config = dict(
    num_hidden_layers=11,
    hidden_size=768,
    num_attention_heads=12,
    num_key_value_heads=12,
    head_dim=64,
    intermediate_size=3072,
    vocab_size=10393,
    hidden_act='tanh_gelu',
    norm='layernorm',
    norm_place='pre',
    norm_eps=1e-05,
    positions='learned',
    qk_norm=False,
    attn_scale=0.125,
    bias='all',
    tie_word_embeddings=True,
    parallel_block=False,
    init='normal',
    init_std_qkv=0.017,
    init_std_o=0.00362,
    init_std_up=0.017,
    init_std_down=0.00362,
    optimizer='muon_variant',
    learning_rate=0.00149,
    lr_mult_o=3.0,
    beta1=0.95,
    lr_head=0.00441,
    max_grad_norm=0.5,
    warmup_steps=200,
    schedule='wsd',
    decay_fraction=0.686,
    decay_shape='pow',
    final_lr_fraction=0.0,
    batch_tokens=262144,
    max_seq_len=512,
    doc_mask=True,
    train_tokens=1375000000,
    max_steps=5246,
    dataset='wikipedia_en',
)
MLP neurons of a small language model. Each row is named by its layer, matrix (up: input weights; down: output weights) and neuron, and shows model dimensions 656-751. Each number is 50 + 12 x the weight over its row's rms, rounded and kept within 0 to 99.
After each neuron's rows, "fires on" lists the tokens most often at its 100 highest values on Wikipedia text that the model never trained on.

L3.up761:30 38 55 36 72 61 55 67 65 17 54 44 45 38 55 43 61 57 48 46 36 65 62 42 52 41 44 44 31 53 65 50 51 24 61 36 73 31 55 76 51 56 38 50 33 61 58 52 49 37 33 44 37 42 61 50 55 51 45 30 49 62 64 58 44 35 57 61 56 40 33 53 40 53 53 62 56 77 44 53 42 34 62 66 42 65 47 65 11 42 74 52 34 43 53 31
L3.down761:59 41 53 50 33 46 38 45 44 49 33 49 62 42 47 69 68 52 47 38 52 54 41 46 44 57 36 45 62 51 55 73 49 48 56 61 54 27 60 42 62 46 77 58 51 44 46 57 39 44 56 68 36 52 50 51 22 57 60 44 62 31 75 39 56 66 52 52 46 38 36 39 33 71 58 30 74 39 50 39 36 63 62 52 44 56 56 53 50 62 33 46 80 43 23 58
fires on: "ant", "em", "us", "art", "er", " dest"

L3.up1047:32 50 52 50 45 57 39 43 48 49 67 38 53 68 48 72 48 54 52 40 57 50 69 57 52 35 72 35 29 57 46 36 60 55 40 24 42 44 46 66 43 63 55 69 58 68 66 64 64 48 55 19 65 70 46 56 66 48 24 40 40 51 78 65 44 75 57 53 58 46 47 46 77 70 27 60 53 56 31 49 59 41 52 35 63 52 61 42 66 54 48 50 34 45 37 77
L3.down1047:85 61 32 76 56 40 56 48 56 55 68 74 50 48 41 46 50 53 31 69 81 57 73 36 39 46 65 50 47 61 39 50 24 59 66 53 39 29 64 37 67 50 47 38 56 66 52 51 50 58 55 55 42 53 50 61 55 54 37 68 46 32 54 44 59 45 44 55 49 53 44 58 59 43 31 51 56 04 44 54 63 38 50 43 76 32 43 43 51 61 37 66 46 68 32 43
fires on: "og", " ad", " Ad", "g", "rah", " psych"

L3.up980:49 37 53 58 14 44 66 66 62 25 41 64 57 45 38 62 60 29 45 58 39 44 25 61 52 54 44 58 60 34 54 43 62 27 44 36 46 40 55 71 59 52 52 55 47 65 68 56 52 57 26 34 48 50 52 39 60 47 72 61 59 49 40 55 53 42 61 43 47 62 56 53 34 44 45 50 53 54 42 36 42 49 66 49 41 55 46 20 58 42 44 50 75 29 66 60
L3.down980:51 45 37 45 53 50 47 90 59 63 52 42 58 49 55 37 40 28 49 48 70 79 28 65 47 40 61 62 55 49 59 51 33 65 56 51 48 54 53 40 43 27 36 49 56 64 55 65 58 48 44 49 44 40 48 54 44 43 60 42 37 56 56 70 57 71 62 41 40 27 72 50 57 57 48 32 78 45 75 51 54 78 56 48 53 64 50 39 37 41 58 45 60 69 67 29
fires on: "S", "es", "-S", "-", "L"

L3.up2241:38 58 79 47 44 38 45 54 59 42 67 60 47 72 52 56 70 72 53 68 74 56 26 52 44 43 43 34 69 32 51 27 44 41 29 61 59 47 23 49 43 45 63 43 58 41 35 46 38 47 34 54 42 45 66 62 36 45 22 81 55 59 36 52 76 65 49 38 65 54 44 73 42 74 63 50 45 54 59 31 49 33 46 30 54 53 48 50 66 60 43 35 56 56 35 53
L3.down2241:50 37 59 51 66 50 50 53 46 50 45 53 72 45 58 41 46 37 46 53 56 40 52 34 40 71 56 71 61 75 59 54 51 49 07 57 46 54 67 34 33 41 43 48 51 41 46 50 58 53 45 44 45 46 64 57 42 45 39 52 50 68 39 60 59 55 61 58 60 39 30 71 68 58 48 68 49 37 32 77 54 57 52 76 52 38 41 32 65 51 59 65 45 41 31 47
fires on: "ō", "ä", "u", "á", "ak"

L3.up2662:38 47 48 57 62 49 46 35 49 45 47 57 64 54 47 58 38 64 23 56 71 51 38 57 44 41 51 49 61 58 25 37 55 77 65 66 48 70 50 53 32 51 47 34 38 34 39 53 73 44 53 36 46 55 74 52 46 25 52 52 57 73 51 38 49 39 35 44 45 62 24 46 30 28 57 56 59 33 61 47 49 74 39 56 29 55 30 43 37 30 25 47 46 31 57 58
L3.down2662:76 13 39 33 57 37 48 35 33 44 55 52 63 14 51 50 72 37 56 48 64 74 30 43 48 58 69 58 24 41 55 40 47 61 45 47 43 40 53 44 58 38 33 66 56 89 73 38 29 36 51 59 56 47 52 46 52 32 46 42 58 42 62 67 44 51 57 62 43 48 58 66 28 14 37 41 52 28 53 51 49 60 39 34 35 57 52 73 50 68 46 47 51 43 35 28
fires on: "t", "k", "ch", "a", "b", "er"

L3.up647:60 62 52 75 63 51 42 50 48 47 40 59 51 41 51 61 65 55 55 58 38 55 61 44 32 93 37 51 84 67 57 33 66 79 70 58 73 51 43 52 42 45 58 31 28 31 47 65 39 57 30 60 53 61 49 41 51 34 41 51 50 62 35 49 62 58 65 54 54 57 47 68 39 51 46 28 27 40 50 46 42 34 61 49 46 41 44 37 39 40 32 45 53 28 56 33
L3.down647:37 36 50 03 43 33 45 49 53 68 37 53 48 62 38 58 52 46 24 50 56 46 51 40 86 49 59 53 61 54 49 58 35 39 53 46 42 34 80 47 64 47 38 37 43 43 52 40 59 45 65 35 28 50 43 49 44 47 36 73 42 48 29 53 68 49 75 65 46 47 45 49 57 53 49 45 34 54 53 63 60 51 75 35 20 61 56 51 47 65 53 45 37 39 50 55
fires on: " The", "-", "/", " (", "-I"

L3.up2178:41 38 46 89 66 42 39 49 45 56 45 42 52 33 48 24 38 62 56 50 32 50 35 45 46 60 51 31 33 35 29 52 52 35 57 58 60 35 38 56 44 50 55 49 42 57 68 65 28 40 44 49 66 77 57 66 39 58 43 35 54 62 57 64 56 60 66 44 37 61 49 34 43 63 51 57 54 45 63 41 46 53 59 40 54 36 35 34 60 53 34 55 22 52 47 44
L3.down2178:48 53 54 40 52 53 37 48 68 76 52 59 37 64 32 48 65 63 61 60 55 43 56 70 70 49 64 56 55 67 65 71 49 51 33 43 60 44 46 47 45 43 37 53 31 41 58 57 53 47 42 34 37 36 31 58 58 56 37 39 44 43 27 68 41 41 50 40 38 52 50 64 64 47 53 34 47 55 42 43 65 66 41 50 48 43 34 52 59 48 67 48 48 51 49 56
fires on: " per", "-", "ä", "com", " (°", "-A"

L3.up2387:70 52 48 51 48 77 42 69 38 56 65 54 57 63 72 38 52 57 44 57 72 53 57 61 59 47 23 46 45 38 29 48 75 41 16 52 55 66 42 58 51 41 57 54 56 52 62 74 54 52 50 26 34 63 50 63 45 72 31 38 49 56 51 33 66 45 64 58 49 46 59 39 43 27 34 47 36 54 52 51 53 56 74 50 41 40 52 56 34 45 53 34 32 80 51 53
L3.down2387:58 42 48 48 57 53 56 50 56 70 38 52 45 48 43 32 55 55 46 48 49 85 45 41 43 58 48 67 49 52 79 29 72 63 43 53 59 48 50 57 47 55 46 35 49 31 51 72 58 51 39 99 61 27 57 75 32 48 36 44 63 57 65 38 43 21 66 41 41 54 29 34 46 74 41 55 44 51 42 65 39 54 48 52 45 53 47 38 28 54 60 64 40 44 52 52
fires on: " D", " B", " various", " d", " into"

L3.up103:55 31 68 57 32 46 29 57 41 71 49 53 52 58 60 76 58 57 61 56 30 46 14 50 42 48 45 57 34 59 60 57 52 36 40 51 45 43 56 59 59 55 62 65 47 44 40 49 59 57 37 66 42 47 47 41 62 38 36 50 64 56 35 59 48 61 50 57 77 40 31 46 49 28 58 61 39 44 25 47 39 53 43 53 61 58 61 79 50 44 42 40 52 41 50 45
L3.down103:40 61 51 42 42 55 57 52 60 41 42 38 62 57 39 57 42 35 50 72 47 45 39 43 46 57 73 52 44 59 65 60 48 62 61 53 40 57 64 43 17 59 69 31 74 51 44 44 47 34 34 55 56 47 51 33 30 67 54 35 28 40 56 56 38 58 56 61 45 53 72 46 50 67 22 26 62 45 50 49 54 64 36 41 53 57 59 47 46 82 38 80 51 48 57 29
fires on: "-"

L3.up1899:50 50 56 58 28 62 40 38 58 37 40 47 60 52 65 40 48 54 42 44 52 40 50 57 48 69 56 44 51 55 57 54 38 60 55 59 33 57 49 39 54 61 45 53 69 44 32 46 32 46 51 45 41 40 34 68 30 46 34 27 50 46 46 31 64 45 62 61 44 47 49 61 42 56 72 58 47 58 44 72 60 64 65 54 32 60 47 51 52 51 52 47 52 44 32 57
L3.down1899:56 04 51 65 56 48 37 65 48 68 34 34 34 59 64 30 57 52 55 61 35 46 38 57 61 47 61 53 28 48 62 25 62 41 40 73 71 65 55 49 56 51 47 73 32 35 35 59 63 50 52 67 52 36 35 47 38 44 74 54 42 47 31 35 33 54 57 34 51 63 48 42 48 68 19 62 36 52 35 48 62 55 60 48 54 53 46 50 54 53 43 60 41 48 49 51
fires on: " of", "b", "ub", "eb", "ab", " date"

L3.up2210:30 40 73 69 48 57 40 38 59 23 37 33 64 38 70 63 48 47 46 36 22 58 44 43 64 43 53 30 39 50 54 58 53 72 55 33 56 58 53 55 63 51 71 63 51 60 42 84 58 46 43 40 31 51 61 40 52 30 44 55 57 47 55 43 47 55 37 32 60 63 51 67 50 39 36 31 39 60 54 36 35 49 74 76 44 36 65 67 36 54 49 67 54 56 48 56
L3.down2210:24 47 43 72 39 45 41 54 51 55 36 62 59 58 35 51 59 32 52 78 27 45 52 50 45 42 61 61 39 53 52 53 54 68 53 60 53 58 53 58 59 58 61 59 54 46 45 47 45 71 54 53 60 51 36 56 50 43 39 52 47 61 46 49 52 45 59 49 41 43 70 47 42 58 53 56 47 46 57 41 34 56 40 51 38 33 50 52 58 40 39 61 58 50 53 54
fires on: " to", "-"

L3.up2225:58 48 62 64 68 48 49 52 39 45 56 56 66 60 60 47 55 51 61 56 58 28 59 41 50 53 59 28 55 59 73 43 41 42 64 32 49 40 61 58 69 42 46 63 63 45 58 68 38 30 47 63 37 46 69 73 45 60 47 62 77 34 45 60 44 55 58 50 44 21 49 59 64 68 70 46 61 50 67 43 69 50 26 43 45 54 44 43 52 41 73 66 59 52 42 57
L3.down2225:56 73 56 65 37 36 61 47 38 54 42 59 59 65 60 22 58 40 28 53 40 60 40 36 42 12 64 15 41 51 49 62 44 54 64 54 52 55 52 52 62 42 41 59 70 57 58 60 56 36 41 68 63 58 37 38 34 28 46 46 37 55 28 51 48 50 55 43 60 45 65 53 61 54 62 44 59 47 58 44 54 60 50 29 48 56 54 77 83 51 58 49 59 71 51 52
fires on: " of", "ac", "ur", "id", "um", "up"

L3.up854:58 56 69 36 68 47 45 35 67 58 58 21 70 56 50 40 54 35 31 59 46 32 47 33 24 46 53 38 65 40 52 83 35 43 57 37 54 47 45 54 56 53 54 48 58 64 57 35 39 61 24 61 50 47 47 46 63 38 47 61 77 58 36 56 34 40 46 42 32 69 53 43 42 55 61 48 19 57 43 66 46 66 57 71 38 49 51 72 49 42 48 42 57 64 60 43
L3.down854:40 49 45 36 51 64 63 42 44 36 63 63 73 58 50 40 48 55 31 46 37 44 67 58 62 59 53 58 50 33 47 39 72 44 50 53 31 52 50 52 62 41 55 39 38 43 46 53 54 63 55 58 56 50 54 81 58 49 53 60 24 45 29 61 48 46 55 47 39 52 37 60 48 50 55 54 61 31 44 67 68 33 54 33 45 48 34 51 64 55 40 52 54 33 20 21
fires on: ",", ")", ":", "1"

L3.up1484:58 70 62 47 62 70 61 47 26 49 56 56 50 51 37 50 59 62 52 48 57 51 66 41 58 32 68 37 44 55 49 44 36 53 47 41 44 57 41 83 49 49 34 32 56 54 55 77 51 52 49 27 62 51 32 47 46 54 55 53 62 54 78 46 49 61 53 67 51 40 59 65 36 52 50 34 24 60 57 53 42 40 68 54 33 34 45 54 53 41 51 59 60 29 56 54
L3.down1484:42 79 51 42 61 48 36 68 47 59 69 31 36 49 48 70 47 38 56 68 62 85 46 53 59 41 46 70 44 60 53 66 47 32 58 52 60 77 51 62 36 46 38 50 92 49 59 44 47 40 71 65 53 41 51 25 47 62 67 50 54 47 45 64 53 61 53 66 27 64 43 55 56 21 42 54 46 65 50 51 43 49 48 45 64 55 39 52 57 67 60 24 59 44 40 41
fires on: " N", "ind", " n", " ±%", "od", "ond"

L3.up1246:41 44 57 44 29 38 53 65 49 39 63 46 69 40 50 42 73 71 39 34 50 52 53 37 44 81 66 52 46 47 63 33 41 68 40 62 58 63 56 32 58 71 43 75 44 62 61 50 59 47 29 60 60 14 34 77 48 35 51 39 66 72 71 41 63 50 63 58 50 59 52 51 73 50 61 54 46 32 78 29 45 43 30 48 58 39 53 55 48 48 49 69 44 58 52 37
L3.down1246:52 49 26 67 67 54 43 49 48 46 41 49 23 70 44 57 43 51 52 32 40 59 55 50 56 35 53 39 50 36 30 62 49 57 44 58 58 35 44 40 39 50 55 58 58 39 32 64 46 48 54 57 47 43 41 48 53 30 70 67 57 35 47 41 41 23 57 60 56 49 66 48 41 56 50 62 46 51 58 34 43 33 60 50 56 25 49 34 44 31 42 58 42 48 54 45
fires on: " ", "eb", " are"

L3.up2811:29 63 58 63 34 47 40 51 58 37 45 72 44 47 63 51 42 39 32 39 36 23 31 34 48 63 51 53 55 70 59 67 75 41 60 43 71 51 44 49 69 49 52 21 55 58 68 70 65 48 48 43 43 38 56 26 43 46 46 37 41 61 42 35 35 62 57 50 48 83 48 67 30 21 70 63 46 55 63 36 49 53 44 45 26 34 56 33 49 27 48 71 68 34 42 21
L3.down2811:46 46 40 45 29 57 65 49 39 56 37 52 46 73 46 24 61 35 50 50 60 80 29 50 53 41 68 40 73 54 57 61 61 54 50 54 40 31 40 57 52 63 56 41 28 48 55 59 57 47 58 44 62 44 84 42 56 77 30 50 52 49 70 50 38 65 55 40 49 45 32 41 34 64 41 67 34 60 54 37 55 44 40 62 72 57 51 45 28 53 55 67 48 53 64 40
fires on: "–", "-", "/", "ot"

L3.up179:37 49 58 66 30 66 46 50 64 46 47 71 48 57 38 65 52 50 49 47 63 45 30 47 78 54 53 50 40 49 49 55 52 83 49 70 32 54 31 35 54 46 44 60 35 39 30 40 42 40 46 57 34 55 63 49 62 36 43 65 36 41 55 47 48 61 41 67 51 29 68 63 47 53 48 49 39 52 61 36 75 57 41 43 48 31 67 64 34 49 55 46 49 55 35 51
L3.down179:57 56 50 76 48 43 48 49 73 57 46 57 42 82 49 29 48 57 47 46 43 47 55 52 59 33 70 64 56 45 39 52 64 32 62 70 58 64 60 54 47 54 43 52 34 49 14 69 45 38 45 61 54 59 65 41 66 39 56 37 70 54 39 15 45 36 48 54 53 29 72 50 54 52 37 53 39 35 53 39 61 50 49 34 41 70 50 30 53 59 61 35 70 52 43 51
fires on: "ap", " App", "ip", " of", " s", " det"

L3.up2167:35 62 40 55 69 54 22 51 61 50 50 51 42 32 51 42 51 59 37 50 47 29 44 65 44 79 49 41 44 25 49 39 51 52 44 41 41 40 22 61 49 61 61 60 45 49 62 43 69 62 70 47 58 35 48 48 64 39 26 62 65 27 73 42 46 50 60 50 67 38 62 70 47 54 65 33 56 52 46 52 68 57 36 44 37 33 70 57 65 59 45 49 48 48 42 39
L3.down2167:57 57 48 22 42 50 66 45 54 52 43 52 60 55 46 42 39 46 57 52 48 53 42 45 37 39 31 39 48 41 71 85 51 55 58 49 54 53 66 52 48 63 63 41 36 30 45 51 43 63 41 43 63 47 34 43 39 83 55 41 50 54 56 54 62 42 61 56 39 52 51 54 67 57 54 34 60 30 43 47 34 66 49 59 64 36 51 61 48 67 46 47 45 51 54 42
fires on: "-", "ab", " am", " Feb", " Fab", " Oct"

L3.up2449:34 44 47 32 55 52 62 66 61 45 54 47 64 33 43 49 66 57 37 51 54 37 25 49 49 53 63 39 43 41 61 45 16 33 42 54 43 60 39 17 48 63 47 38 25 42 37 57 64 64 51 44 42 61 48 36 46 50 51 50 55 37 52 57 65 57 46 38 50 44 50 47 49 53 41 51 49 67 52 32 57 61 54 74 42 31 44 63 44 49 52 40 37 68 55 58
L3.down2449:44 36 41 45 53 58 46 57 46 31 50 37 69 59 73 58 57 55 36 48 56 52 40 50 47 56 55 62 45 43 44 44 43 29 36 44 68 25 60 75 41 60 52 27 49 54 53 61 48 64 55 59 54 49 36 46 60 48 49 47 59 28 39 65 28 34 59 41 60 38 44 49 70 29 34 41 70 55 41 44 56 42 43 53 49 58 31 55 30 54 35 52 49 58 47 52
fires on: " h", " of", " Category", ":", " ch"

L3.up2344:54 62 28 49 81 26 56 52 18 40 53 53 61 38 47 47 60 47 38 41 38 40 35 72 42 47 62 61 69 50 47 83 61 50 39 52 49 61 63 60 23 74 44 61 54 42 53 45 59 35 57 57 44 42 50 47 59 42 57 61 59 62 48 32 36 63 44 40 56 60 52 60 41 46 67 37 32 67 63 57 44 36 54 71 59 49 44 65 22 37 50 49 42 42 49 73
L3.down2344:55 48 47 30 35 66 46 66 25 53 44 71 62 50 54 43 78 41 46 52 65 41 49 50 45 69 38 55 65 50 41 46 67 50 45 37 34 62 57 62 38 55 42 62 44 33 38 54 27 58 56 43 61 60 52 45 57 66 75 37 29 35 42 49 72 57 52 57 48 39 50 35 35 64 27 49 59 40 55 58 60 27 62 52 54 41 59 38 64 67 45 42 47 28 40 39
fires on: "),", "',", ")", ",", " only", " one"

L3.up848:62 57 69 56 61 57 47 52 51 45 42 64 64 65 40 51 55 42 66 27 49 66 73 60 56 58 53 52 37 43 57 57 49 25 69 55 67 58 52 37 55 40 40 68 71 53 55 68 16 72 79 36 66 39 47 40 58 57 52 39 52 59 61 50 57 46 60 26 50 38 40 50 38 66 41 38 59 51 40 55 40 58 67 57 38 62 47 51 52 40 54 60 49 61 44 61
L3.down848:54 57 49 39 48 48 60 48 49 36 41 56 63 51 37 53 30 49 51 66 40 48 49 51 53 58 50 38 53 53 51 56 53 91 63 44 57 44 60 76 65 66 52 44 45 55 50 50 37 25 78 78 30 51 43 54 47 53 35 52 70 32 55 59 41 67 56 30 53 61 37 32 65 39 29 40 50 55 47 40 58 59 47 46 57 37 63 44 52 46 61 46 55 26 65 46
fires on: "p"

L3.up2034:37 57 57 63 54 32 55 47 42 27 33 53 55 37 57 63 69 31 50 45 56 41 61 60 64 49 41 53 40 64 47 49 54 50 56 46 35 49 49 49 49 52 64 49 59 49 52 57 50 52 41 52 46 25 50 52 59 38 65 36 57 51 57 52 71 38 34 42 43 52 41 70 65 35 61 47 25 44 41 34 43 32 68 46 75 50 56 87 55 66 41 53 52 52 51 75
L3.down2034:16 57 59 44 62 20 50 52 62 52 70 21 61 36 40 48 55 72 48 72 50 68 55 55 63 46 57 52 30 75 57 41 37 55 38 47 32 61 52 51 62 45 76 54 62 54 52 62 45 69 53 31 49 58 31 52 46 59 47 43 44 52 43 53 55 64 48 30 52 51 72 37 43 19 55 60 37 47 49 57 43 42 39 38 70 33 68 45 43 42 54 44 35 42 60 47
fires on: ":", ".", "l", " Fl", " fl", " sw"

L3.up2833:40 36 48 38 52 46 47 72 64 36 46 68 51 34 36 58 68 51 46 48 62 52 40 43 49 48 35 52 54 43 59 57 50 23 67 56 56 50 63 71 58 32 83 18 46 66 38 36 81 42 68 56 42 45 46 55 72 62 27 53 47 53 62 48 60 49 54 63 37 47 45 51 32 54 62 43 64 46 57 46 52 35 62 61 41 39 62 41 61 31 59 51 46 45 48 60
L3.down2833:42 40 38 51 46 49 44 60 51 51 31 63 58 54 61 63 49 55 70 51 49 51 52 62 48 52 53 51 48 48 78 59 52 57 59 60 27 42 61 47 54 39 44 56 35 40 45 47 49 04 45 39 47 64 41 72 46 52 55 53 38 57 59 42 77 61 43 45 51 74 60 33 35 45 44 45 43 44 27 46 51 65 65 61 42 31 44 59 45 57 68 46 60 58 41 37
fires on: " more", " most", "and", "nd", "ay", "ish"

L3.up2471:42 58 38 63 42 40 61 52 50 68 41 29 45 47 63 51 54 44 61 47 60 43 53 60 34 47 41 65 54 63 49 71 51 58 68 47 49 38 56 62 51 42 46 47 49 55 45 40 83 67 52 24 42 37 51 39 41 40 52 43 56 57 48 58 51 54 41 44 52 61 30 30 61 30 43 34 46 51 55 53 32 42 23 26 49 46 40 43 42 53 42 53 51 61 72 30
L3.down2471:81 54 70 51 76 47 42 48 58 51 44 60 32 56 30 48 47 42 61 38 51 34 54 77 55 35 47 63 52 53 73 54 43 57 38 45 67 68 60 68 56 60 45 50 48 46 65 66 59 36 63 58 63 58 26 51 42 37 68 34 43 42 42 66 46 40 44 61 34 72 38 34 35 67 47 51 48 27 59 50 56 68 68 52 60 53 51 52 58 54 46 55 49 39 69 71
fires on: " part", " most", "ly", " end", " time"

L3.up2814:27 57 42 68 49 49 51 69 56 58 52 57 41 40 58 40 54 65 46 38 67 68 57 62 48 45 30 53 46 31 36 47 54 51 31 54 33 62 46 58 72 65 41 64 58 59 69 51 54 49 73 56 57 42 50 77 52 66 45 55 32 54 38 30 52 56 64 25 55 53 43 37 51 64 55 62 67 59 64 35 77 49 65 40 52 49 58 50 52 32 54 55 56 49 24 69
L3.down2814:59 58 42 73 45 52 54 24 55 53 40 57 36 53 53 33 50 45 60 59 54 50 42 48 44 46 75 52 42 30 45 46 50 72 42 37 49 50 62 66 65 69 44 60 49 72 60 45 54 48 35 49 57 49 36 57 59 60 28 45 55 61 36 50 43 57 41 55 30 38 39 46 64 48 51 36 46 49 48 40 48 54 39 59 64 66 60 53 43 45 46 55 56 49 40 86
fires on: " E", " D", " d", ".D", "-"

L3.up921:56 55 33 33 51 47 46 55 40 48 86 54 56 50 57 48 50 68 32 39 63 41 73 54 50 66 60 46 51 40 54 44 47 51 52 41 41 44 52 59 46 58 49 63 40 58 47 48 56 47 57 36 65 61 33 41 71 45 51 48 55 68 67 63 60 46 43 58 61 55 48 47 49 58 53 60 53 43 44 28 67 59 28 44 26 51 50 50 49 46 53 51 58 44 74 39
L3.down921:41 55 60 40 71 57 56 50 57 34 58 37 61 42 34 30 25 60 45 54 42 57 53 37 46 51 49 58 65 45 33 57 56 61 19 37 63 47 41 43 70 55 68 41 36 52 59 66 48 41 49 43 51 66 36 24 46 66 57 48 41 31 56 43 60 57 50 59 52 42 56 34 49 63 37 29 60 50 32 65 58 34 43 64 29 44 47 66 47 39 43 69 38 57 72 62
fires on: " |\n", " |\n\n", "\n", "ous", "sen"

L3.up999:56 51 56 59 65 41 65 47 50 56 45 27 45 20 31 60 53 59 53 30 39 79 48 52 45 59 41 48 64 72 53 51 62 52 40 73 62 58 66 30 48 60 29 45 46 58 53 52 47 59 53 41 40 55 50 69 32 60 57 56 53 53 52 49 45 44 40 58 61 45 60 45 49 57 42 49 12 55 54 44 57 74 63 65 42 52 44 37 45 58 23 34 47 38 55 62
L3.down999:35 48 58 63 52 47 56 46 42 57 50 60 51 29 48 56 50 49 58 44 47 64 54 34 57 40 44 55 66 50 35 53 71 59 54 50 42 42 24 52 44 42 55 50 49 40 32 39 67 51 23 26 54 62 49 44 45 74 26 56 48 65 54 44 66 42 47 58 57 54 58 32 31 43 64 33 54 53 38 35 55 44 47 47 66 48 38 54 39 46 36 25 43 70 34 44
fires on: " same", "4", " non", " mid", " African"

L3.up498:10 65 51 54 45 66 34 44 63 41 66 45 50 47 52 31 54 54 43 51 48 50 50 49 66 50 46 54 69 59 47 55 49 64 53 50 53 50 63 45 43 47 52 48 50 35 47 43 52 39 70 62 50 39 56 53 55 60 50 36 53 59 53 61 26 35 58 59 54 34 46 60 67 52 56 51 62 45 44 40 45 67 78 58 66 28 51 61 37 51 55 50 55 56 59 38
L3.down498:51 46 51 34 48 53 56 69 34 71 64 37 64 31 57 38 65 35 37 50 55 42 60 31 52 62 47 50 51 56 54 49 46 34 58 48 18 35 33 50 47 45 47 44 33 76 56 31 40 54 38 47 45 62 68 66 45 31 60 53 35 47 63 71 35 36 47 46 42 38 50 53 64 62 37 31 43 69 51 59 55 59 53 46 56 58 48 71 67 55 45 51 51 58 46 67
fires on: " |", ";", " L", "L", " D"

L3.up2486:49 44 55 36 67 49 31 36 57 40 62 61 33 36 76 39 56 57 52 52 54 48 63 25 41 37 36 36 52 34 61 50 55 29 54 53 40 71 31 44 49 50 49 26 57 74 32 63 38 34 54 44 42 22 55 58 58 44 44 59 25 52 49 58 37 52 31 67 48 47 68 55 34 65 37 44 56 41 43 55 51 45 57 47 60 43 46 42 53 68 21 30 33 65 54 52
L3.down2486:56 31 52 54 58 58 17 57 70 41 38 59 40 49 57 42 47 31 36 58 64 25 55 38 62 53 52 55 50 57 76 42 45 53 57 53 52 49 50 57 51 60 55 61 53 42 58 33 44 40 39 30 47 45 50 52 30 75 56 66 63 23 51 53 50 54 63 62 61 38 73 41 56 45 25 56 48 36 57 65 71 72 66 47 40 39 44 47 58 42 46 47 51 57 62 50
fires on: " wife", " he", " al", " daughter", " years", " out"

L3.up819:35 59 44 48 42 45 70 56 36 51 54 37 33 46 42 48 30 63 47 49 30 39 37 48 41 46 43 57 60 45 49 40 54 53 66 42 54 66 70 41 47 39 35 57 50 55 43 52 43 57 53 68 53 40 44 46 65 59 61 52 38 31 61 47 50 53 40 48 40 38 29 23 46 69 69 50 56 58 60 59 61 47 51 40 60 64 50 51 57 54 34 46 66 46 70 34
L3.down819:51 53 45 56 67 71 57 46 67 69 42 63 32 57 63 73 43 38 57 55 42 70 69 28 49 54 42 40 66 50 47 64 66 49 38 38 43 54 35 43 43 44 45 38 58 47 20 63 51 40 51 45 63 60 59 58 68 60 53 58 24 44 27 62 40 44 33 58 73 55 70 39 70 56 38 45 43 52 45 34 39 56 50 59 62 61 61 56 52 56 39 54 22 44 46 45
fires on: " of", " Me", " Qu", "ome"

L3.up1370:70 48 52 69 34 33 33 57 79 45 69 27 44 30 38 41 26 73 46 22 51 51 38 55 71 67 45 43 58 70 47 66 46 52 52 52 31 54 38 58 39 48 77 53 50 52 40 47 18 47 35 61 40 47 42 30 44 63 34 43 44 59 59 61 32 69 45 42 41 59 65 79 51 63 59 45 42 70 65 44 41 42 60 64 57 27 47 54 32 60 65 44 51 36 60 39
L3.down1370:36 39 62 56 64 37 45 41 43 34 60 41 31 52 42 48 56 32 72 36 57 26 46 47 47 61 42 81 31 55 47 55 84 44 33 66 50 49 51 50 44 37 78 65 31 44 39 46 42 56 52 51 47 30 36 45 52 57 72 29 46 66 47 69 56 53 33 54 25 37 39 39 52 41 42 45 51 18 53 50 62 51 45 36 45 48 53 58 50 55 44 55 45 53 61 41
fires on: " M", " became", " become", " as"

L3.up1110:58 46 60 51 59 68 37 52 69 36 54 34 81 55 55 63 39 51 35 43 32 43 57 36 62 46 61 78 47 64 52 60 50 44 65 52 55 47 46 47 42 55 47 53 52 64 59 61 44 54 44 64 39 32 52 22 38 63 42 44 28 58 38 64 54 66 49 59 40 60 48 60 52 51 73 56 30 33 57 41 33 53 57 34 44 54 48 50 37 33 23 61 62 40 30 47
L3.down1110:26 40 47 50 59 50 38 53 50 49 47 43 57 43 63 27 63 63 32 45 53 33 53 61 47 64 31 52 55 33 34 54 49 42 39 50 49 45 58 52 65 58 58 31 47 57 47 44 53 36 72 60 60 62 76 41 35 44 35 80 76 57 50 56 39 49 55 45 62 56 54 73 46 60 45 53 52 55 77 64 49 53 42 77 53 48 63 46 69 50 57 45 46 55 46 42
fires on: "\"", "2", ")", "/", "7", "–"